Weights of a small transformer language model: 2 heads of 64 (1 for keys and values), a variant of Muon for these matrices.
MLP neurons of a small language model. Each row is named by its layer, matrix (up: input weights) and neuron, and shows model dimensions 0-159. Each number is 500 + 40 x the weight over its row's rms, rounded and kept within 0 to 999. Numbers have three digits each.
Before each neuron's rows, "fires after" lists the tokens most often just before its 100 highest values on Wikipedia text that the model never trained on.

fires after: " |", ".", "–", "\n", "{"
L13.up551:457466529573507463466491565559527462542451515470507514509452487539458514476526518476482559508439530537526496491496476561514495456487488614533499456513437524433486497521479545489554403446539459527470535461519461555465526482501443425509437476608561450467459531481491508455500644490445473430473491544466545491477459559505446511488484541474472496531491476490519574518538473506478581578510437469535480494554521502434531487518506441489466490527538496490560508517480455491506489559526449

fires after: " to", " into", " the"
L7.up179:559473465462478559495498547454475509491534499565553524390453561505521525514591462447528527520556516483449481503495571418450521484517559457537469496477491516477497472506558501407479518416528486524541504496484486473443501549417492512541475452524494593485481447437497496486564494424600500512487510471500494503456508492504456534569468488434499504530499526493456465456567533429518490409444512471481493478476480508526543526527488546530451467573546507545509448505525533511463584551486551

fires after: " (", "N", " and", "born"
L18.up121:484530502554469502525487528543532501568505419544463488493435511544469458437551535497436522539461502528462507553525509476430492503511490475460460436542496525500561441472602517526476568493454454530478446525492476496516465510509501534450407486482479487498525508486594489489511515489517422524480523573483538538468521451548567537474477472502417469492523497408521483497524433605573551566490420503517497477462577533519454582536458532545505454469518458507424507465524477523462495454495475

fires after: "-", " de", " of", " van", " Mont", " Cou"
L6.up255:521488564519527458483519526452447464539534368541470522535470470454485512530455558467454557556438522525426426524529549451502453437572530477518544472429500470465470545394539537520494513471517535495465458454485503488484522479482502586495552521527536457429525467475522568515481505450484433443491492499481566481484500417558511500535485522493523501538469621499523442453478433571474530533524485525535501497523504510526534540509474568538511540442529493541460573481498531501493510497528542

fires after: ",", " (", " in", "00", "CE", " a"
L11.up253:534513484480406506555495465522515577480501552487451465509454511520452460569544554498597537469492440459427425477463526540418552526521480460478417520447474487471504498570531438515500496492552427496491526488455490524526484539484466438532457560475470535486496511549521518470503579503493477458480495552507511505488418461474541512495480444463443534535424465468546566533481507475576465488566525465522467538492565491494442516451521578528490501505589521594507505509539525533454529456533504

fires after: ".", "\""
L9.up571:548503542425483607519537485457504472518552480579487426543552505474485438524597519508456539527483497554484481506488402579436486439520494483505525499434454565450532513502506466536504532534513568540472464490487562468525484490477492461523500538524544476526476463552555464486442458450547462438475538467496538561460498542427506454463485506541523573441522511502464510470457499465417517459547539544556469519503497456451497512559438529477495528507467477473553422558571474504466558495504518

fires after: " in", " Mar", "C", " Em", " at"
L11.up478:489468475541454475538551491474459495524525415524505460529438498494475483503509540560459594489490515500503584495450574533483464499497527519506479498490467426526543547503511527489520507544444475551537533483485537478420490493501401511491539539539513495510488478612496480496463487416503443560404476468514468534509488487552496500464521467497481507443441531489571516486497476559473568548428516472547497474480564576547508481497526482494618471476554512463442434533433542536458429463504556

fires after: " to", "wa", "t"
L9.up545:542512529434475563482512464396424461526448471559550508508547505450543440509453547416523518478540424529496509476449517435434601551469537468469454556529554488500575532539536500502539520515483485526488518428488517493418491510489505527553503531485532530532457541484523531533536386474514480504470509467519485504532392508473469548460468560505539493518469521482517473478454519450478526479503558542492473525576572465528492477516481464511448509531484442509465432531447574444498539527528528

fires after: " the", "s", "De", " its", "The"
L8.up86:450479493544482531569554539458463502399461505521499433484489470453513442504471491490542576522541514500526515464450464470461465459506466489465521555572565550522521552479445500540516514543438557474444404455465497527515505451473505530451513552439455531562489451440483503452479493480488459576507506504479452426480494464524506481497498492506567499532421476452477445479579483529519563540541516534511607501486500516470455481517440544512478543501538499543531571589461509480494588529448527

fires after: "In", " In", " January", " October"
L6.up37:504406541496461444525491537431437465478578480583507454479538511491454447506433503497462503455511548500488485451487498483455487561597436450544529458466518452547506471516520461478462502487532607390496586497504476489451529506566586548549500528472507537514562492578474509469493569488457518455521528552532586569506487540576528509490466489469481415472436564480504483472497505548510476462540489460500474504496482463441513522544522541457530462518516519475461439520507505527513511527478496

fires after: " Released", " a", ":", " |", " An", "Un"
L5.up567:522545507503520548527479496537462517428421564480457520434510518514496504554566526481458534544471531553567461512533554535460475545497459459596487525578625486540493519440512502499496566417446473429470524471547494498473487510589492507468468479409519522464494524514473540483464432509510471470475469517509522475489500504471394500543494562547443507469518475420466523535553536440482475524503557458529434563493551506456434479538465530497502460471502471509528500484489441494540472482578486

fires after: " |", ";", " a"
L12.up360:559515499502451482448492497443491480526504515451532412496430573461595526422455486523532463412540397501476469433513478463470545531549500461472541563489512524406505451531519601516507508437454449480532571459566465499528527481523578488543444505520518477418465468472481493538536480543537512548481484497490465484450465555479485578506508473521551461471524543490475585527503441451544460514508519545446490477459530539502458495513512501471564471539521556535503508509548514563484471469481494

fires after: ",", "=", " Geo", " ch", " ph"
L9.up310:455460501506524507583603522542465456530554535482486540519476412417478484553540432568526519506456533501449521539480511434434504468461520487439427553512553489433591522551488497421484457543497533453469432499465477522508465417582455430505532441484512539529487540453521481452525484428466518455481535515478455528502491507443474476550494441494518529468463552506545531500536533496525569566514488481526493502564496506546512509521497453484494461550566494467524528451540500543513564509488554

fires after: "|", "-", "\n", " of"
L11.up468:482497501468446486454478553461500561539557552469470497448482527510450526424551529483435497520526478490524498449583491489522554514423495497595515459469556451508484524507553417479565483433506450524498508506528471519499482460480482508485471559520522530386476506569449545489506509496497465501546530485498507513530515485540480495457434443455542549475496554453514550575422525479506416585514428547514531468423439522548539564506523455441461408560525473554520523509467513500503490500492527

fires after: "=", "."
L13.up118:523493420498459504489555391452492568485505485546500491540543455506487509495535452554458494548502479527493446490508525400558478466426474525505602480448488558473484545546505467486514431499557505453530503490502518579457454508527494561479489564477598534520543475465547541537516465511534496467482516495532532486428443498456472502464524546550484517452529499462432522443530501539533523495525466495559463525487535555500545548466420527543524532514483489383544519504487435428493484538421521

fires after: " Co", " U", " co", " G", "S"
L10.up497:484488544598437462498514435483493487488520552535505468534515543450479519540510549535564565546534485506534473506478492463477468537493540477498542547537520462462456519482504536451462499540465506521495505515528510459461430448571490534509539494446505517519525475484505538525491558514481534482531522413568529447564462359496558533524471514481512569438507463460504457421515499551486384427524491441482503517461467476468474578537497438491528462581494538520464511548489474542518517529455605

fires after: " |", ".", "  ", ":", " Swing", "5"
L9.up94:516574472482503518514426515464470506520453441446520485501522482482464516550526485499467561515501529469510459489469560498478527452449551513510571480525564468542576516460503520429464514495583457539496508515483544528512499486603427512565517486586502496507550477530494485498552448481414445421462549520495533585436416461556518482540451488499473487485499470512476483446464595472511450512490515576565444502467522564509495558570512475506511485506520491576452486522475430424493511468496448

fires after: " To", "To", " for", " to", " in", " a"
L7.up558:518622435500440520469465464491503542542528465472497503433491527477499540535492565456514576520596555506416511451486471515475514493470513408524473530513571504489467478508506521535461550512486515496580485481567464417544478395523500513496495533489461477476504516447565486543514520420514482465451525493499473532471405466497547511488512517471448550549514521502564477471413461488521553487495485490518555510474482546550523543536471432505464450547523427548487488486475490613461480531526473

fires after: " the", " had", " and", " on"
L9.up309:470485522530577484528505547463468519482510499521519459567581503430435494540495455485571460536506463536467500480476481502558501516481530467487527415452538474480483433536488527535523526487500493445444483561465500550489461417472502518552562584491477548459557481384522495495547562509549538460500518529575503489458458474559497477501534501495486462471540507540447508483471500470527461496503524486510491570511518556511554514542572468460490384533494483406514470431500447569536547447419514

fires after: "1", "2", "0", " 1", "4"
L11.up400:543590559541534511480556493514500482557528514500536488595470511504517523434480500462479505420483462501527488485504473454484507536547509569500522537511504499456418505476521532521549473551516498488462474504538530486498544469503558445491552484472521550551489478485536455525525495462435527512554472445483540462452538466521488457555427556549525527465546414388469505528426491498456529490442501552532459502462472500393405519473458528574500456568526597497409506510479502467481527492548520

fires after: ":", "-", ".", "00"
L5.up182:524508467526475523564486513452525477541502388573542504441531528476485431457516517472459549524509540485513480557440490465560550458575555535514458592540540583461581488502449514493524495500493478484536489447482514477475590493461421473538523534478511481527427440474480486500511537526480502502561496493476546549468478466525486470509580498508425525462535515467465508563502583421506490502484509533581506550441495491525517453470513473487528521484474479451440472536500411441493413547527445

fires after: ".", "\""
L11.up573:424529546487479573529521419526491474503527533555515435500580431478546567470578504563518460526477495556480496510497497547492469462537444499472504518476503512459498533498505547455487542473452545500530549520464470537533469507513506477486502491552544436481454446486538496578416515426444545422504533446527436515448421498462521598491527491492470434510553494490535554486495539563425480478468500525554454408495527495442521453529416540508514528567487491519555521529557449498521467488509482

fires after: " |", "-", " Website"
L9.up112:552548475462483579486467451464503410470512534459522492461434485519565505462430501496580467542445449526478509554540491486484520485492418534463549556452440480473425486473570492507530557467509484503507492494513504557573563467501466481525515482525518564524477540531484495470474541451482488487460524551446507495461520552470437517518448508453464467553564578502425484522506536448566499522558481586517469512588496417558473469495537415503491486551522454551482510466489538484570488458498547

fires after: " to", " can", " did", " would", "di", " not"
L8.up469:429492536445532533451506518510455500520447513521496500508522468458432481488458507481539519547478538506398502495535536588512517541505479492550480478480536581463492452487514475576412458556517549531605437558471528480466524519490491459587541532473511511510517575409525503494507540468556470460537529442502467533456486509564468448518448508454472498485469449478533477475492491471509540476491520446454446535518577477535480505487512449491439588492491484556564436552536552540448520505492592

fires after: " the", " a", " Ale", " Jal"
L13.up498:507581456536533531538525522522503518462458507510499458494468488529509474468450552516462509547487485553450387451499524491467497477560425495485528499545589575507412551403478470509502496436478472455517478465537419447451527415402422547478524569493526564522487472416479565509530445484534496457544553552497485539470492500474538534482493472490552463478500489481499528459477533547502523528498547519523518550546478426486461457514535508513471554489582462546469504514485469491513490585541512

fires after: "=", ")", "\n", "\n\n"
L12.up477:431575540528540502498505514476562484523518480478414510446479536522501507580497572445509612502470488538547451515552471454455553495502504466503541466476519458422519560480567535535497508501520428526411529475492521529523502442528522477456474475503413519403478546458507451498509458520565495523515472477492528550610478457482494502487476501480471554488473562467369595508537477471452527464533525544544542488503468502489445468495542520494510505457498448497530529463474506519478514440522563

fires after: "=", "\n"
L13.up389:546598548429447496435523476477490521512572532487494490544525536505531506530523472596466517511432533521530466430511465472455558512604531478483522491455486487481474570517474524447496528578502448525487452552490485540511459514474443523564497476578539479523485453463585552469468457509559489456542526532533512479505489427456538515544523504480516477540460514502510477433460446463453537397456446444509514508460521504516536492486502571530457506542491433425550548450540443519450512528484460

fires after: " |", "M", "H", "T", "B", " ft"
L6.up413:519510531493442467556497548509488518449441542411486436501527513472476512524532503503508549480530573482499479503513500539476512502517533547511486459490501599484513512562495547576496515440506472539564535423507492510418526537537449466518456468505556501535513512505546505490446502431476537549513511468550532487476546485446462536503535440467548503474400530502581538528453563524487504421470492523470536557491580531483425500492530464376535526508484551488461385521463428501483519531436476

fires after: "\n", " \"", " is", "'"
L13.up255:517607505500500449417541469483502488498498513499554473402548440457447439468507526564464552471517512495514515470474476539436412477548444518525490395448504577488539489517547415516481511543440487454503508554548561508464582518511476495527493511482501497574463489464475547499520477467418518513451556512460497476438453542502520546539514502497539556512466531532504512452507532483473535585502504413591481464564466516502488505517539514516532517464480452509472494488499483567428484548575508

fires after: " |", "|", " (", "\n\n", "\n", "="
L13.up195:550518519507389549496517407476560504560521516516451472496463513541512492547519488430507535482538493486472481446505428548440548379501446459504509503555508510451489535518467396523526492506492511445505458464410455577569468546532514492514519575501469541560478517478508594484457467511460484472449446467563522515514461553472524474467488455505516502553541485547450511544474533476543516526451459450427482490565543501543528466509514430522488515505433492584518440499526544526515507513487490

fires after: "-", " un", " co", " ref"
L3.up361:505499556567425527534535494453488500538504496523513436509493438562522474435489541510469475496441530493512486453455517432531513474524485502480511557430454487470477556512441450530463447475503448550514471548513470484553497512555487498552502548501564553544455447408513549514518491396517528433492470519524425503422486521528465520483500530481497482620580525470494479551518535491444514491491488537516492452525486525427538541465517451483569513482526598534471574558452440500494484542514576

fires after: "=", "\n\n", "On"
L9.up326:526482547494478537584512473447555506456516477486407549500557539542501410536548535476558528528438519484479473467473452548478482456473526483427508481538493537480488542495467445451496528512500537439531492495468486454512411518506567486572486531502524506499481613466530483509484492501530481452523497527516635513559506502472489498594491553478486460513477482457457455458433455479461482443440480511543549486554480498552473483519459588474485544478482502491462547535595470498561492431516548

fires after: " in", "In", " In", " for"
L5.up203:458493465477500438496528492514444497508533496525543485474497473491515466481454473474547541510479569439474513555565443439468467485533558457439491544525583501486503482500475562497545483514460564418549560478498540512435530509441499533476503448512489547504552526566536563564551528473503551518410490430542488474443524502542536457536421556473442487479480529533458499441453460543535473529420443550474469462515459480537493476476486469514515549504513530450465471509606527552488545600557493

fires after: "'", " underw", " Hav", "’"
L6.up148:505567517533500449469505461469470422496412510433546514458489427451499538496518517444435445516502517517479531510385523538455396524469449507535508492509560511498495532538490532532560512547446508455470480494505536470450540484541536469492518555505582548485490464501404461518504513466490581490472477496460545448466520517471492462472525514494502457443570463491590514495479479496524483592466486537560480551572576533490504586502570497561496482504482518538497562430502513507497421529500481

fires after: " as", " te", " so", " So", "Te", " ne"
L9.up154:468473484418419477531490538505516546549514614379439455514543510470444549482574511528507441515492422506446451503566532487486493498498486504491600543493452527525587550479542472498545508462471454455491474541548455402437505480488528478444508493432507498507523468405491535551493495459452577587547473535513526475536442528482514488558508506487464547470476471534510544493473492509554545467547506495480501515518498520433485501498503470427520476520498539505501470540571445509511523550495524

fires after: " a", "'", "′", "A", " W"
L5.up148:515434435524483480491492563550450518469568491444481511504489478471472574520544508461571480498506465493481518513437525491405526534444452532487448529482548481592461519516494513464462513462537438528525491520486482482522462461567545483477467526596572504494551484477509523545575509471383497471445530495506513452468488457544513451516423499486478521458563581448507537516483460490455498527476540515476474506500553548534464593610530418539493497434513454517480515564514456478450527469484511

fires after: "\n", " a"
L13.up405:539459441524486499427533474479461502504490510437506510456523517498528448479488516532520476492631490491538464563606449568375515526439483460561503490491552474472467530510462461534501506464498380524545512514553458559461488454496535474523457438496519502531526499546438535568518475479523476447559592451545514512546490482586497583477432563469486509486464515465476480482476536538531499528533488457495464495483503505488471512532501522578506445496506526509480507516447405562479482496507541

fires after: "=", "\"", ")", "s"
L13.up424:534522506501450525464523530464564457536523505459539447466528534491472504469567453505499467520484552549562529493444503545472428559484451519466461501434468533406599526595499461504525514526536546520529540575466511463495527442460556502515428519527467530505454433478483440513520471491528512433479493541481480510490511537524479435469382533547435432532572502524491489493463534541469545460546499426478540437531475522567542513531458515511477462509475511507489527502482475573437523483556578

fires after: ":", ")", "\n", " •", "\n\n", "-"
L2.up145:481519479509532549489497466474448478487503487457476519552536449535509519486430532521624513503457507578511568455474426395532476530549449499538445417459507503566531446507553453533505430454399400490468554528535534511523534536529432503529445503488559551503484485492497497496485576522567521509498443512510519464536475562525494487501520457493576532535434488477490498487491526515458486511481498478532525487482466443486547504504460456504508534545504530464464515515533442599471612462520519

fires after: "=", " ="
L14.up477:482566527500542494555513497565528530456504479473474509481491517463519550470552516487494507504482523563490547526509514542516506539483471510497521469493496485532545526582545397503531484516409486516528455507503481506568507471505528486501491523450525549436506517463525531499559535419541446495507531524406571456448489537544464404504497444450472500458497563528492461383518551454450502429496495520533475511509424432523579531485551584587543550467551476472456457422533452489459517467497468

fires after: "=", "\n"
L15.up627:450447449488505483524452473487426524485532477498533537433462462461497445534542478531444538480458527550533514517478474580482466501501528483487530511525476459443467496483457445499512496478558531503481382557498504613485497509462561472511471469493476522457471471493534483487490536479511558452478501543536585443516514642496475485468468486452447514495484501500516538478453560412443495524493418457563500477458493468511517482531504537540554525563501473555557601477545417543481457497454517

fires after: " |", " I", " Mi"
L10.up61:492453557521570524542499503471627448499461568442505476559484480512563542498524512531544558451574468481534471449492460473424519461511439537468490491514551557490483524482509479546422490426441487530474535509516464520522433459572481459526558428501535501442466511558503494518501469479445435534550507493506448437466495504548432432477576465496499499491454562488486508480422502473501516475546512467486478520541537478561428497456471519476534511562463527563455530518479505549548527463470577

fires after: "|", "\n", " No"
L13.up145:516516517443499518504581550530580464492498512498526542547519531586541523534533473502505456504537507423514402518465511489500460559536508474462552501521535512474511472418458476513452511514469527455578559492513414595471430508467457488399449485471515482483487524507498573454497502542527531416485557509473505482492465559474497494515560500525506595466508496516450521466510522453529500601502507531484487495447473453515454498551489450429553488451463511487518504556424502538460605453509517

fires after: "'", " a", " an"
L11.up180:478465399588560415523507531498472506493490505521499549505522507513556507502529511461483501500459528474526535480490490507472476521467510419402498531473511505451488497415395566522470629521497521438421480425517461481486518490508447487532444503519593510545479482474544494488504505445426483461501506455520528573523527490548498534440469421522582503520493534502538527430570497446493491530495559551553505550551456516476483536539535544529535458449507569510536501546479480520500556493522490

fires after: " 0", "1", "2", "\n", "0", " ?"
L13.up43:539422503518520463575494550473428451563486492400527477550465546590432510499457398531531497493527545531540504471475510534460516476555460536496540529557516568491524489531467395548437549559563515479542589470517486505454505482510577525473507477486470507431413445504513465514445525430483498484467536514490490504534456519484492447483495557500525466492515478468475485507482522494545448513508498508485488465478502408423485544536495435489526478529537567463510527448497566481541559543540460

fires after: "'", "  ", " al", " Di", " Mis"
L6.up12:448438508518499505474542546521513457402498501459466508523530530494502484516489450489489531594477475480504469494496522515537486492483492433473494532456460546491554520468456479510453472515481511464544590392424450436486537470434503531415498487501579447457600462517544484535516502528516459505482402517566526521497472424518555486488455565571444507520576530514483514505492473475498564492511527441515478499504482485521500560455554468552548536434500544531541589467513559545534536456482543

fires after: " |", "^", ";", "′"
L10.up428:507441474557439516523414535426517543473514488443517506470493485493528445488520508450530496460518463530467559508482570451528529456487461559455520543455515528434413466498465530536557519502492471532462477471443565603536550481577480428585488467448501541454472496544577502513481537465481472471521514514478439506506472517525464480544448572495486468469440542490500541442504477514504554529513527517547455543526535439475470558506479469455497531592527500487533576491446597440541520527496462

fires after: " in", " In", "{", " the"
L12.up303:470456496461485506510522433438466518456540537519492514587454553519544477518557573439479550541478533557431526419446454481428504517590537509475477500604553548490468474507458501537516527500527502509494488450518446580549410507527500520544473458523528507538532557474482492475491528489526400527520443544518498482516456505480512493517490479530526494434475461475522481571512509546566539420472526490478514490513545513472577416466475483487521471493507543540463412537505549472425533531425488

fires after: "\n", " the", " on", " under", " at", " to"
L11.up420:452474535540495509440510526458427523515550471512455493552545606517529470509511496471543534419504481543492483497488470488506579476517435502513557493420483469485442452401520543459515465570517498425507421536504483532478515492433433466488508471539601472445501521485582515505442513527500463550470500545519505498528497525594522465494507525527520524519498481525523423529529471537448460512527522559477509540502401537528483533403583454538545489502477500528487567556536477545472495453474475

fires after: " to", " and"
L5.up623:478541470462459525441508489474452495472492407536483485434497469508482457511450474533576568552480526546469516504547531520442608573507429569562503512521525494449397520474487490508473480538497497482578480470509511471458507467539428465474479525538455529482513490466487447491510547446497491471518477532472535543414498546520478537519503579442608452487440572482524516510497500480454473510461536469480432560470555454524586565507458490494482498539504483586459515490493517493489497584543522

fires after: " to", " I", " not", " Li"
L8.up569:515530473523491547544548530536464540547478477517534443516534458512556457545509510492551536499452527518459465550424511533479490550527515421584538463525566543481509552538509461550444487483530519478463439539471487388507494393504479500523512489499495552496454502524442539470556533421524428521539528452486475510490539582457444567473453540448556501467446520580453495514532521451500479490464486504515520518465501557477477609483486474452470497523473517594471436507484487474484494440515576

fires after: ","
L8.up317:532475472443486536563457493420481465412484508525477533503477496493481447455578490513531575465442498420471520472536471495554417476562478521531450526565485488497530477556469483535491469427450512571450495471558563503491495494540462465557563477572533553546476506487487584487538516516491518521524481463513572551484508415518509438563453561473496469517464457457526560510508561512522497477545544461463496507515426542476466521525495524412585436495552532551493462468518493455513481531553501

fires after: "\n\n", "\n"
L8.up568:527540521491518511558507495537519480533452499476507453512521522472498444457524509426428458485427575479480554426467463484473497482542458511521468486489497487514472498455566538558569560546495519486571529485511445526556520508428547474559580456457486426408482556531495546478479443445552505534536578565463468477570494535470490470446492462494525472487449546500507435508492520470574542502488545461531430531576547469474421504572542454491465523525471534503555478573479503535504511461534536

fires after: " one", "\n\n", ".", " as"
L10.up161:549535461502435499536467439503491574517480456499522467515528480535526472514539483483444528530445523458497485465515505500503503557470547528470545510479524461497545505451520510463526483559446417466368511479550504497447465500578518498528493485543506518523446490505444505491429473441469551494528519499514497486454550401497486504397527525554501478521490499514468533519467493504547489590552600465534537470436495531446564496560478495546621485545520486401436501476549433504509496554484498

fires after: "|"
L12.up452:524551491441523514482482528538530478513498530471554463505554436530508543464464553547512514475487446506525491496527543429484540564579484495563400491533536448458453491548489459468466454428507455478537519496483426539498504478471451521508496490460481453434513531506518557583478533491442526482432475505537504496480481541554563528506435532507538481550544499425494482414473494495574519494496507465485388507503492439447511411432511526512482532482527470601536506564485513566520548551569484

fires after: "\n", " (", "\n\n"
L12.up282:473523453535508512488464526530456456551520509486541527539493465463456578445474485513536467477489459470522478505503517531471484498494421512534587490531537479482495436521504499439537478557486478432512529539517522504452447475498516470462581540449443538445382478507516548465496620447573506478484614507561532511494521491546541472487578514474518525495452499503536444497462536518462471529445458498490612554517496510465448510474515504539496482417489426538518588431496450546484510476519497

fires after: "-", " Apps", " UTC", "+", " Em", ":"
L11.up537:544455508455497524496461493415516495545508527487479501475438526503471446431464513517483469514457448497497501461510542617528558513509505581477505548492521432455555465488497499500497457462450481478443494457575472472485576486506508587600499493519518484586550508528463510504440465441574543489495460525537505511476453493508498439508543493491432534462558555478529591553518410491476524508554499439550494499591531516523508494549507502494541524502501501427494530514449461518573452400489507

fires after: ".", "S", " U", " L"
L5.up523:526516520542460494510562479460466518524458426517501564472447497502442512563487521508581498543455482536496442565528427517455445555521393454480528505533429489523490530474456532526534480505453518538533490469567582526472477536470505529528569446612442562513501528468459483551504549509490512551506481438520518481509519507505470485515495506438493437509460557501492465508433549486451507462419562474538446504473501536527493498522491478497501499558610423469449524516460507503450483490407563

fires after: " was", " is", " not", " it", " 978", " were"
L5.up279:537565523509482499518590514487464536518550547461522465504526451563512436491463589484493513497483493504513498501500567545494471452479441477529524511494490491442511522496466448493486401543534494523529454523450469486539431497501498546367462471493483513524496510415469523493480562530470477550561545496510448471455520459521432450513620494556532548514476514576506405466535504455522474419528517529481523440557525555536512513538506466510529522451541505451495566477493472517402506527547549

fires after: "-", "C", "St"
L9.up461:482565535526520479503486537489475518521570488503556497464517531532442489460449521508411578531505543528508500551475518424491557496497544471438514495432533423506502524468488471472464540440451462549581498550462533499481568422522485545460528510553531489484483526492473527500544551524557479467466602529518552535492482544483482523469523492489493440470434432509452461515533574467529527531428487547459521467529450527452432530542513428447497415480491556536423465523459508459474570480538554

fires after: "-", "  ", "\n"
L3.up163:479517486519512432497559476516564517530563509457545468572448558455488444493500532491546432535483509542515486500492523527491584534487499500533482477495511437540466511420539514544500467506481465457510505421547548505508443442525487512494530438571494561522514503492508519420460599506454553581433496539524552520493453494537493436495517470480502556487452527533527508526528552465471448470473525438548444487458539531492471373503538488515461503450481518545451435570497546480404567507522466

fires after: " =", "=", " was", "'"
L18.up451:490503493575446514529517510502549528573488501454486470557518526454494522397540551569474510507484450487580531566450457562489463480494525512441413509566508538483560592501455505494474506506455465543498445534501451492471533536505470482493499546446563485493501464425422483557539438508455493463560460513517509465479457531546541522456465516471538530487526515552442454533574534509514424517406485445513450521512466474498509514597497527482493535453553522406460501471529538487531463546510485

fires after: " was", "=", " =", " gra", " He"
L10.up564:486487582478484543513465534403412469581542445532518548445490510534422443504506519506450439478595459493508511433513487531460478493494583502480554440433520455518500563478521543508546525521564487502461510448547503495473512534481484404475491514483474516563488522482482468484498532549531453544500474495469461503509488494440507490529436492518526473507517555507517484421604450493506519477485533490491450587598401535444530502465451549502478520536468446482476498521484554546518486468566525

fires after: " to", " To", "To", "Go", "eb", "S"
L7.up459:440555566553478549490522543443455531463521564503425549380556478490511474473488479510458543405502556565567491498473532527500496548469469528474436513436547562596474530577506499549477530497490521560515556457453508448509578499485485506555513576565533518527491476477547470494521524475494470431494474467508472535490470494462492480530526515462492485487454432492503499472400493415533516471514500480529448516512551416537488540455527519544485490480465501588474503496416489475455511502499486

fires after: ",", " was", " is"
L3.up557:457546475449522515493394450498478454560494433546555543442446479527508455507473461483474531515508432457548527506536508506485562524541466518491437434482497402493487581493526509472510417559532538491501425500444500524520533436552499455519504590548538483492508488450505567461579515476447548561524557487539419475431510500563477526560517491492523519492547434551470428469457442521463469450502497524512513491495483482444493529533514508555551543482511490468464472477540545536518498471572554

fires after: "="
L8.up397:512490538514546545573455495509514474482556464506485502457481469437526472519494454556428561562470482498514555541552539470509499507456468488485609524450517492438591515513529543485589482492437520583474499426474458456464500432507492462540501526444445487559432529453497531452542526517517497525419467470472467415498512519512467452563439504575535516471439505433506477520481523491452436394541561503519489516502517479502481535518538532486576467533495487485501436490557557487551528493512509

fires after: ".", "=", ")", " and"
L13.up428:479546497461494444489511455474512577442539527571464472435515454533514494520532509477545512440451457494480446546431502534486500498451539457557485484500525498445534438584571467512529420412482543502497521500513508564551389539513505471477493498578555498537491497485498476555406550506518516480438502451523524507546533477466476482534493483575459517506511432491453484501495506459557515497474480537496574512601474499467566517582472491491436484455498537559480500472476448444518401482498469

fires after: " the", " a", " his", " and", " with"
L10.up463:465546503543476530521490523497625511475502531542532498440510521538472514517495524529483480536565490531476468506490536508513458529510465522566564490527559469420502445502431575416603561482478535562432495441508456461499487524591448532469458472461466495464518509434463535443531510490538511466539544485558526441472476439508430516504505417504573529525552468502443468542449494465514533541435499512486546513530493520530500529500552406453500430456547517490503433493458489568487472468499500